Weights of a small transformer language model: 7 heads of 32, LayerNorm before each block.
MLP neurons of a small language model. Each row is named by its layer, matrix (up: input weights) and neuron, and shows model dimensions 16-111. Each number is 500 + 50 x the weight over its row's rms, rounded and kept within 0 to 999. Numbers have three digits each.
After each neuron's rows, "fires after" lists the tokens most often just before its 100 highest values on Wikipedia text that the model never trained on.

L15.up136:540476471425488497573509490597481510541495514516466502468466484552489506485489555492452558564546487493462471493455521399508513511580525547448519465467407534597504518502496501543549556449567552490361527482521467493453453611483491551473487581463486374491547311499517505543374462524539580561
fires after: " do", " o", "to", " so"

L13.up690:510521537425466492488487548612495414454453495564536506543441494554536369476497485534486531584639403537429464494432531519465490458611505568596514438476449570559525539577478436505420444490431514548427562519364478460487465566517535542430481608471373501528612535551510563493465489550523563509
fires after: " of", " for", " on", " to", ":"

L10.up621:436530468455467504525492487513468455528509522449459427320535556510526490467442481463530517488565499540476459541458525467541517618627509478480438434526548437485568538636440507445474497491479455511487548529556427480552537426420542494488455548493508451524489494451583478627587518523408442505
fires after: "-", " subs", " ind", " app", " per", " trans"

L7.up265:480458487514595507500493492497502502476488510542455442439475526512586490435416506446506466476481468517480461474444547554507463556575583526526605431483567453524475533534542539417424545539463509500540503502526502436513529497423568479505523521450503508513484507469355601518523480465500545528
fires after: " U", " A", " N", " D", " S", " M"

L3.up354:518533493507450394452531490481474552562492487449498522419510460497605494468494504465485487436497477525528404505377366484485528556567546498495457479495565514546565503522542507512505564545422463553477536560502600518511571487420522438541402482497448445515450499500464542531460504543420504659
fires after: "|", " |"

L13.up424:516526496479555575492521595518453475468428523478451503449468452557494452473537540488507501506591508408457523523439494503538504435702500564578479496468556593537506573536451430375542486552509510528484456465405549476515469434439538474493392522467509422605574537496472489460611543503542488516
fires after: " on", " On", " Min", " loc", " Av", " Ag"

L15.up309:490567453477495527493532512459461446548505546527439547405460498487510517565550447431464564444488473494488488558435406482467542536500509520556529458501519522627538585485513416455530552501562583545412415378455432449514528534438460502466417555483545450488502497459547495331524551436477509536
fires after: "-", "mo", "{"

L13.up571:497485407509472480522513546598470547609411496503538582560502526474442483518509489534459474537525490443456494499591494506433447422614567507582497495414392590475444516415454511472493592468418532523461434546467427512518505554503526536457442532446495498515570483553422477495484362592482571537
fires after: " I", "I", " By", "ES", "avi"

L15.up314:460457526476586428503511526558521504529522513485473500492402460510480433427461495538538524551521465515485374474504607496479444538556557534563459439545428417518458404475542504539453541544373516485621528485512553441496518435500483431509504534509540530475480537547568507452443531487496458449
fires after: "  ", " Prince", " 1", " 2"

L16.up656:523556417537485600562471530454506557591433499532376583484431473555521429433456552438510541526444438484511444535498502533393486511538593496498512469515456586501480529443541508562440520493524465440519564448315546459522446454462515471467528596482477448611521475529426513553540504536571506491
fires after: "\n", "\"", "\n "

L13.up530:383532519455570508476565479493466489507550555561498424477411496507520472398477447536504442432482519421535448568412506442542501491470549578415486421539569418471448487520536525503511509435427519579513439541435572442437474441536512473482477556446443515543435518483459534498458467598552548428
fires after: " a", " A", " uns", "F", " D"

L3.up90:574512608474596503501468529519474517452538505471517531487488479492550466521459431420437493527538500497472463446411529442459522611564526568500482476497516595481620444485482542520569604577483565518439567509488572467400548459361468442492463607533432483469486496521482594534585491492442594495
fires after: " the", " a"

L16.up178:505524460477519427454485576509485546574398554568474514456483492509498434455437528504473495477439420503478527480575471513544433516503613521511421552518570434523505613438554514481414418503368455494594448493435486419556539479487533530481441507458481541509470541476419498535448472527557520483
fires after: " 2", " 5", " 1", " 8", " 15"

L7.up364:539445583340547460501486483535503451550451497529471447457520445515509552482463536492488477499542481483475448492446393524577485554568495455580491556511402475546480538613501488437412476494509440604501449471542532511399535433444498464470517487459473503481500462465502467560488505463524476550
fires after: "-", "  ", " %"

L11.up466:493499548449541442498506476524482401515479504505455516391465490514554482479448538565523563501515453483515511435478464597552546620478448554487409439566467469526411543561485523442496526528472518523577470502495473501505469474551575489554526480457445434573501446412512487488441450504536481576
fires after: ",", "\"", "9"

L16.up99:464495463431502482540530509563469529568514536415520558498480482497425513489518482495440468440558535429421432510464399525572556517557534589554578446502455576502492521491569474521534534492535457542496562442484598478454428490458514545449450551425605416444555473470482551415453422416398495502
fires after: " to", "I", "After", " After"

L15.up812:602554544549475488468530552568457547519487519598494556419438424534611545455500528488465631452499463483446424561456535507441464461502436563574579476463468544493527601573439543490521475588461440518521491518501532484528475605472540451507464611507443471583514458506500537538472438580573527524
fires after: " the", "s", " their", " its", " his", " a"

L12.up640:394433477535488500485543536564486512475489546509398527484398459488544390458455471491499515479482452523444432498539460523540508494503551453540430488549497349496453508472498481459503547464457457535547482610491473485488476465492597467457443562462444473584555564430425513489534447455523499512
fires after: " Vol", " Bol", " San", " Ind", " Super", " Mar"

L5.up855:576541578578335452512504544516495480504389541465471557555486524495511444431459496558515530519418498581483486538561535530431517343479551552433449491511359565496580506506524530460497530571518456539400524584457468473527465527492440480478487518509450446527479440590507511580575455453491514511
fires after: " |", "E", "W", " Union"

L16.up523:460497521505607446492537525584468537552492525521565477521451468534431494407476590495414506520553500405404494535464398454540430538529520584492534534509495452507440553454570509494558510517539499582482552490521438486471468615531597512492511568498565405502558352483600511455464509493509497419
fires after: " Ja", " Ha", " Da", " I", " Jo", " who"

L12.up536:412539401482579567493509537514470455498410512551535516439514542500555455491551575532493492488530470470468559463595593536510548440483464478484503454494516441539518584537537450448435416451561413462523488504438487509499518440514469500524460497494528487501516453502475464473482458406407502614
fires after: " |", " Goals", "ed", "inn"

L16.up218:502445524494515516452545485494447505529537559554515492487440537548481532449528492507487507509518532471440539504509387486489448442526483610446467468564468405504526606459517526514395425553405462589474447519459450533391508452551614526459513492410472489569435490470541512404552460613441429492
fires after: ",", " 18", "born"

L11.up882:427576498572549553540483456519534447511423527451466509479492417457557415510463505576504540471509496481434496496509474508520534564570666487461372477499557503488460518491556563417492417488362525514575442535484570501565559365507502501474526508519510488544467509414542456489407510560462471555
fires after: " 6", " 8", " 7", " 3", " 1"

L12.up494:504519459630609497518538480538436511492475522499478497521488455583443507528495462538538531495471460561477577564539598495549431525510501610471576454481602530509457515470484507463557516476489395529523434412450530491491506542515489457485473563478508441537465442444514537490534554561515478559
fires after: ",", " and"

L10.up558:491478523499400465510497509505448445415502502469482493425505466545411526502411491540494474472606476558489536565497521448508534439557465542497611479547537482503502505407552564439609577491528433421393383498455472477500500521491424592465596517493560443510526515479492557510532490416519528499
fires after: " in", " 18", " the", " In", " October"

L15.up192:532528569516518488529504551496472509497407530436429568533473509532468495455516558505431500575548504397444546575531492523453511574569481576441476458430496495536422487430516531520430482578490513532582351439536489494399475557579433466487486567470491494576595487492559467399410438531492533497
fires after: ",", "i", " Kra", "sha", "z", "wal"

L15.up745:500439625443464449505524478461483429522477533571518462332495471536561437478495538463513484457488540524559502525498484492532549517459515519525508485465548477544646623458539504508495499457526419580492416441531579467487519551530490468483460556475455472499479452534534484498578542505520465480
fires after: " ch", " Ra", " Sh", "Ch", " Ch", "Sc"

L11.up224:419591512513453387472536517529540506504505529543468530425521516507612423393510560579440478584533476532496445537470506455490490638600529579484468513531596512523525502490526448459562486521369551549512461509472526421511493556491549510558423526530477529530529455490474507474495539509479503520
fires after: "\n", ".", " ;", " su", "|"

L15.up546:429470544523562473443566492562426532552472569551563543523557547438418564488503499556427562402489576478498393461452623501470520506484511418550555554552504596527530519426527418465501554509467447528528586484490431498491486534543553508482442511408516539477493424480521418591457501504437497518
fires after: " |", " 0", " unable", " —", "|"

L13.up371:518399514447481555549523499472486513520475505498438526488450535491471397471499469563526522476449465469406505515531475468416411404503518554534457416461493548593605571546415451509493481483505527413473501465475550525556507495481471488518494548450510446475466577433507492507600446467512479536
fires after: " |", " ISBN", ":"

L10.up862:425433550357386560479533481497461422539476501477511447558484468502461438490512554500530441532498534464513481626524462426504457435551464586457563525569429447522494510476512538510515554441455369462405477556511523520490374498528556598412564523491470392467535506484440521586600395402567500463
fires after: ".", " the", ",", " The", " |"

L7.up272:497539538435474548425481432485446553501446544456494525500533492498484496530533556499477486437531528566456491383498492549556652524482487448518461501468589476503515379491589493576490483469454533392529494497519451568587475414463472468532464489517506490556528517555493520523564558447444526513
fires after: ",", "|", " |"

L13.up884:519552525572532533472532523562470501496426512578437575464438504524574464467541499565506505467492414528517419514489474467513463442492518454383467463517525535602465477522476404493445536461483466484441430454376549515414453438484485519425432525456478468528462608420482547511532551645404520486
fires after: " Vol", " War", " age", "Biography", " Cons", " degree"

L15.up746:535474567557522498499502504580443441600471524502509536540528460517497527504509478577560446446544445498517457489495461424462418526488529534426517489602498448515593550533563565498449482516513468567532468456489474517580511509565553502446514537462514395537488523313398534402461434552407460558
fires after: " be", " was", " is", " were", " been", " are"

L13.up48:476587594530466451483546516531444464539537531459549549497482426515486426472349500504511482460636469512485403546422530538496493569526551545510550521615494332476467545434549494386459529480500469419590513474471504412561558453487560479458417549488528508606467525482501542465534478424504462500
fires after: " Gr", "ür", " Kr", " Ga"

L13.up76:410451512538436466486549535573464416519543537587519415406500421539554461505482563475525448511587450498535519411520580520468471519513568530496531532477543479461468517446498510496387486447496502427538438505470497496501423465593483479505537586487524517589561510487409571546580502476534473516
fires after: " All", " Al", " Fr", " Dr", " al", " Cl"

L13.up753:554447480460612555481502455481498531530403496526485512510416492539473404455439501526504557545473473540482568522512455526523545429543557564409498346505520500572500517478530556457474453560433572496533468544427492450487466483502656507537366511437469510496532529496513572520435496507532516585
fires after: "\n", ","

L15.up515:518492596522597502554487536529492551485424564579545559552469487565522581457552536498498538456520463445480506490513495462505463569518532609493461485493537517529524505537581445465447381531506511450526507474457558432468513485421512465426503553489482486569458415502473424386457435561420474536
fires after: ",", " s", " 6", "\n", "K"

L10.up773:577527510537487561472567494545463508515489609566487564491509482538527485412567483475400555493524447401484540524475553457453514482610432450466529493486498559633623607479432515507554425464517557462517547519544489515465582539513551506525529550414584441557420510539483446481489504566554510645
fires after: " |", "|"

L10.up310:542528583384546440535513496529474469573536504602518576477485495555589438482416481473499554575504507420457468552535418507521441581530562512434534422475492546537477494525523527480428565464424588463505545496450477521440421468472512477557521520476491423507517419400502517488489466474533462514
fires after: ",", ")", " 2003"

L15.up287:440563451524525429523534549607473398542463576524478390451509503488504416469453547580553485539432452501521416489433540516522472480487510411500612476453527490449538413465421423508586573470563528507474525533509472502609430510544542485524478582456488422476515596482389526550679460505482545532
fires after: " |", " 0", "  ", "|", " 1"

L16.up127:528485515530494445549510504597458512573434540513467552458506494491425443451473478493469526521444523499427447539577519498550480470522494485487460485518438483500489525490395560493608581507541555508419530511549470467560551537533562518505412476474599453604548415495382644585566467552535555466
fires after: "ata", " Na", " Ne", "do", " du", " Tra"

L12.up295:540582585504488433581481517486514488510437492507482511410516372523541428487386493497581474506503472408457445499509474524584417543548485534480509532443525556513504487466522463547525535508522440501392471505371517531418509563489468534506595586544447474509482560453508565400462589447528533467
fires after: " in", " to", " by", "In", " of", " In"

L11.up450:526558460570449519545547547568475467593508489521505478491475430526539356558515529544572569458471488512516483418513506551453463444459456490423463434464507575502595499564494530567540569462581545477421524472577508439469495494567478442459484565437435485477430519423427591479562503495480471447
fires after: " the", " The", "The", " In", " of"

L12.up56:543450506391570525491530544433483523488498537565533463497440511539497496502496516471506547598498459441453496556527465498545495608501615631426512394498532409507593526564533492502479390559448479571444452474516562512475549454495617600453451532454483421566480371453545533405507516509389497472
fires after: ","

L12.up712:466442490448550501482504555469500428542395524456514451388506388487556406480482509439493451553480435421588371563456558505449349497607500452522553513473524506502470545493463438490478487462475566524524384479477474537534511552474544495534435630467517523473531539511501522436575471553533567568
fires after: " |", " for", " For", " Aut", "{"

L15.up49:482512531489578441628510470601469488568475529582440498483473421536514501413424620464541521541551425476480420458461468471488468527526550499531552479502501437577482425507538517436454550538496569434470660553467549453497402465467435529463534492512529483440569498392486604523485553580472474546
fires after: "'", " 0", " co", " Be"

L12.up650:408459479558536446471539473571460469566487521538414517451488484504425574521425535510458549432539515532557522439414450479546475545531547592579528546479501428525544517416473527499376471524506507535566536502526507564464573518529450520510565528459547468637590544413440484541494514612421438452
fires after: " is", "  ", " was", " a", " are"

L16.up313:456486470513462472518519527591437446540477523560568484534503467559440484446491573513496452467441540360479445549486509431512500483565537592560538556448444478465458548454448492447411585479466463532517574563504510496470459611549606547457565564448461487472527466490481505463578450508508525487
fires after: "J", " Q", " s", "L", "N", " H"

L15.up580:513409526462423515481507532504477471551504533540519509467544516551441468497533542417518518578478500483532562546498487435495489503559478547505510385516489538485581553530389464539500591485464536497381492485475464453476556452438535506473449536457473439556538505541467509502582485465453545552
fires after: " the", " Eastern"

L16.up866:514443478493537485540489495562477478534565514580491444519394511539470550421524540549492568453519444461452426497432429441520567537571527524510504467470481545557395492503494415427404406555497477578586411441526531528427425471528464520460484554464465528444492539518608505463407520567499552602
fires after: " p", "-", " Mc", " House", " Hall"

L13.up171:399350444476479541474518529495486417571521524523485478424504496559524425460502545460506465500496404483498411519411531445452469494531437500508510428533501511496528533597527490424511482443468522545548419544453503463525490516463559495461443613506423503480522514532550478543500441560525564473
fires after: "-", " int", " Int", " cons", " an"

L12.up632:510453498530564558508524589521475495463474533515386457425458455470596503535463507412521507432484503562462470509575495473510480513530463475501483483451558465489546520427528519455432409512477435455481509435563466466489492540386477598499420498474535430516483499379462620559451436518482477514
fires after: " |", "|", "  ", " °", " $"

L13.up72:517421475502530475475539514470464559570485573538449453452442551517602521471478541471461463512494496559405470498451505453475440511465615605534620441556536512502534569535575389466429474479414472548464505449421423475451518469526515492530433527398430523504544437455540540541493489550418467481
fires after: "|", "-"

L13.up466:562470423496446516491491497503481489597447523525440499527509554520437451527571499534477451470439400599501537503584537397488516420538481554528523443521461514572541568476639444490444532533470520492513511430515533477523519493554457610508520513498506511529530433379469417562559528459441502523
fires after: "."

L16.up327:480466453468550455527531586613498513532420558447536522462528451456563444490535461479478442507624515397496482530444435547536575529549470585511513501539571421483523452464508529467469453453552510447528448397461513485489458399456497482475464476466545445597448512424537507402441461491419475452
fires after: " Ga", " Wi", " Gro", " Hu"

L13.up257:522418497526469549571578517656470458516445602569517519460453427534541525526450609511505506547486473471458387497488488439575481428516615538481482534490430499503534501474506527498468475467502445479539461500510484480437545499461563599438466532488425477505491515527538395481513438487514420492
fires after: "L", "S", "B", "K", "T"

L13.up348:486515610550549497533480556520484487535390557525490577598511499478468353411474581566476484509392462497477388507471557568531451418579590452518482428512473514524552520537429482474535566535476526560469494516486454514582502564514489495515448635493471479452519418520440508384563468497492551487
fires after: " |", "  ", "S"

L12.up521:457506462565511522488521565465504476486483532424475493515467554525498449436515513481484520527457495564529392457574526576584538484588634490428474461493438398561561538531465453473506480447445550499518367496480464563543596550449555577518488522477510450473460523486525485452563454483436539525
fires after: " |", " /", " (", " the"

L13.up175:492516587437538518467544446498468530589465524577541505531457504542458429336520512472465512531433451566448445492513533434447444362567590492458568482582398503521506537515532542530506496517433535568503579591460466439472422551490608494492475570451450566512501538515481583580593433588553529421
fires after: " E", "E", " e", " N", " a", " his"

L10.up735:468467447484466518505519474516496531599435517583526545492519433458533502433451495483498464551463430458459569488488466569410454513411540513550464452452451431527458532520538522477460499582483484527506523485581539550409491448595561507517538556453435439543594430465455486514593477465468443517
fires after: ",", "."

L15.up488:552532431531529509486508590522469483471468554542468559448490489522478415514450459529524497575539479570535348453454528510547442573513537512480476486501589469459511524524533563512407545567454569496449403493520599525560557441413545501518511514476471429425459481540550539496473499556453454511
fires after: " Al", " the", "Al", " Se", " Ind", " Pal"

L16.up282:506407421497392512466547514479465565518500535460559600463483457505499404539472516455422498527546445525433481546600501453487359445579490568597461491455467452528579572465540548506469576491357462503483411532476448445511479527522489499473507597479529491526520470504512504393481523460593448502
fires after: " New", " At", " Corn", " Low", " Rod", " Old"

L12.up864:437468483561435566495529565493469506512522557541464512539489478475506509523541470437517434514514481479497468456495457456529461404608524505499383444511529575538589535433438448491508487485466562471559489516418496538550480530510514549460470569489515574513496464492511568377552421556408507590
fires after: " |", ".", ":"

L12.up153:530555491513556523458486543500481519511447543534474523510530470552559447487556456398481518462502470445503576500534477436569506504586626424456455532502529454504525497556436598515495354475408528477472530508559484625465500508470504518504450558428472439538517456458438583505467434512557486572
fires after: " |", ")"

L12.up184:511483464486420437475557525461483539545402499497538431417554431583541483534517516422489542576544442446502514579509569422474412520548484557595558539451511602602612534515537537528494505437583452485404550465501477557455455604451569446594432571484432462487501401448513515546488490419480524482
fires after: " Robert", "vi", " pat", "t", " Pat", " mat"

L12.up760:439461527446474528488540563497473472484476537537505486425480483550628425440495470471500469514518472496525531513557577503564377504514467482491494484445565539519574543489517537466378502496376451527482350447382494454483527528572599479505467556495483566585568473570448510590497513500529460507
fires after: " l", " al", " Ind", " Low", " med", " ind"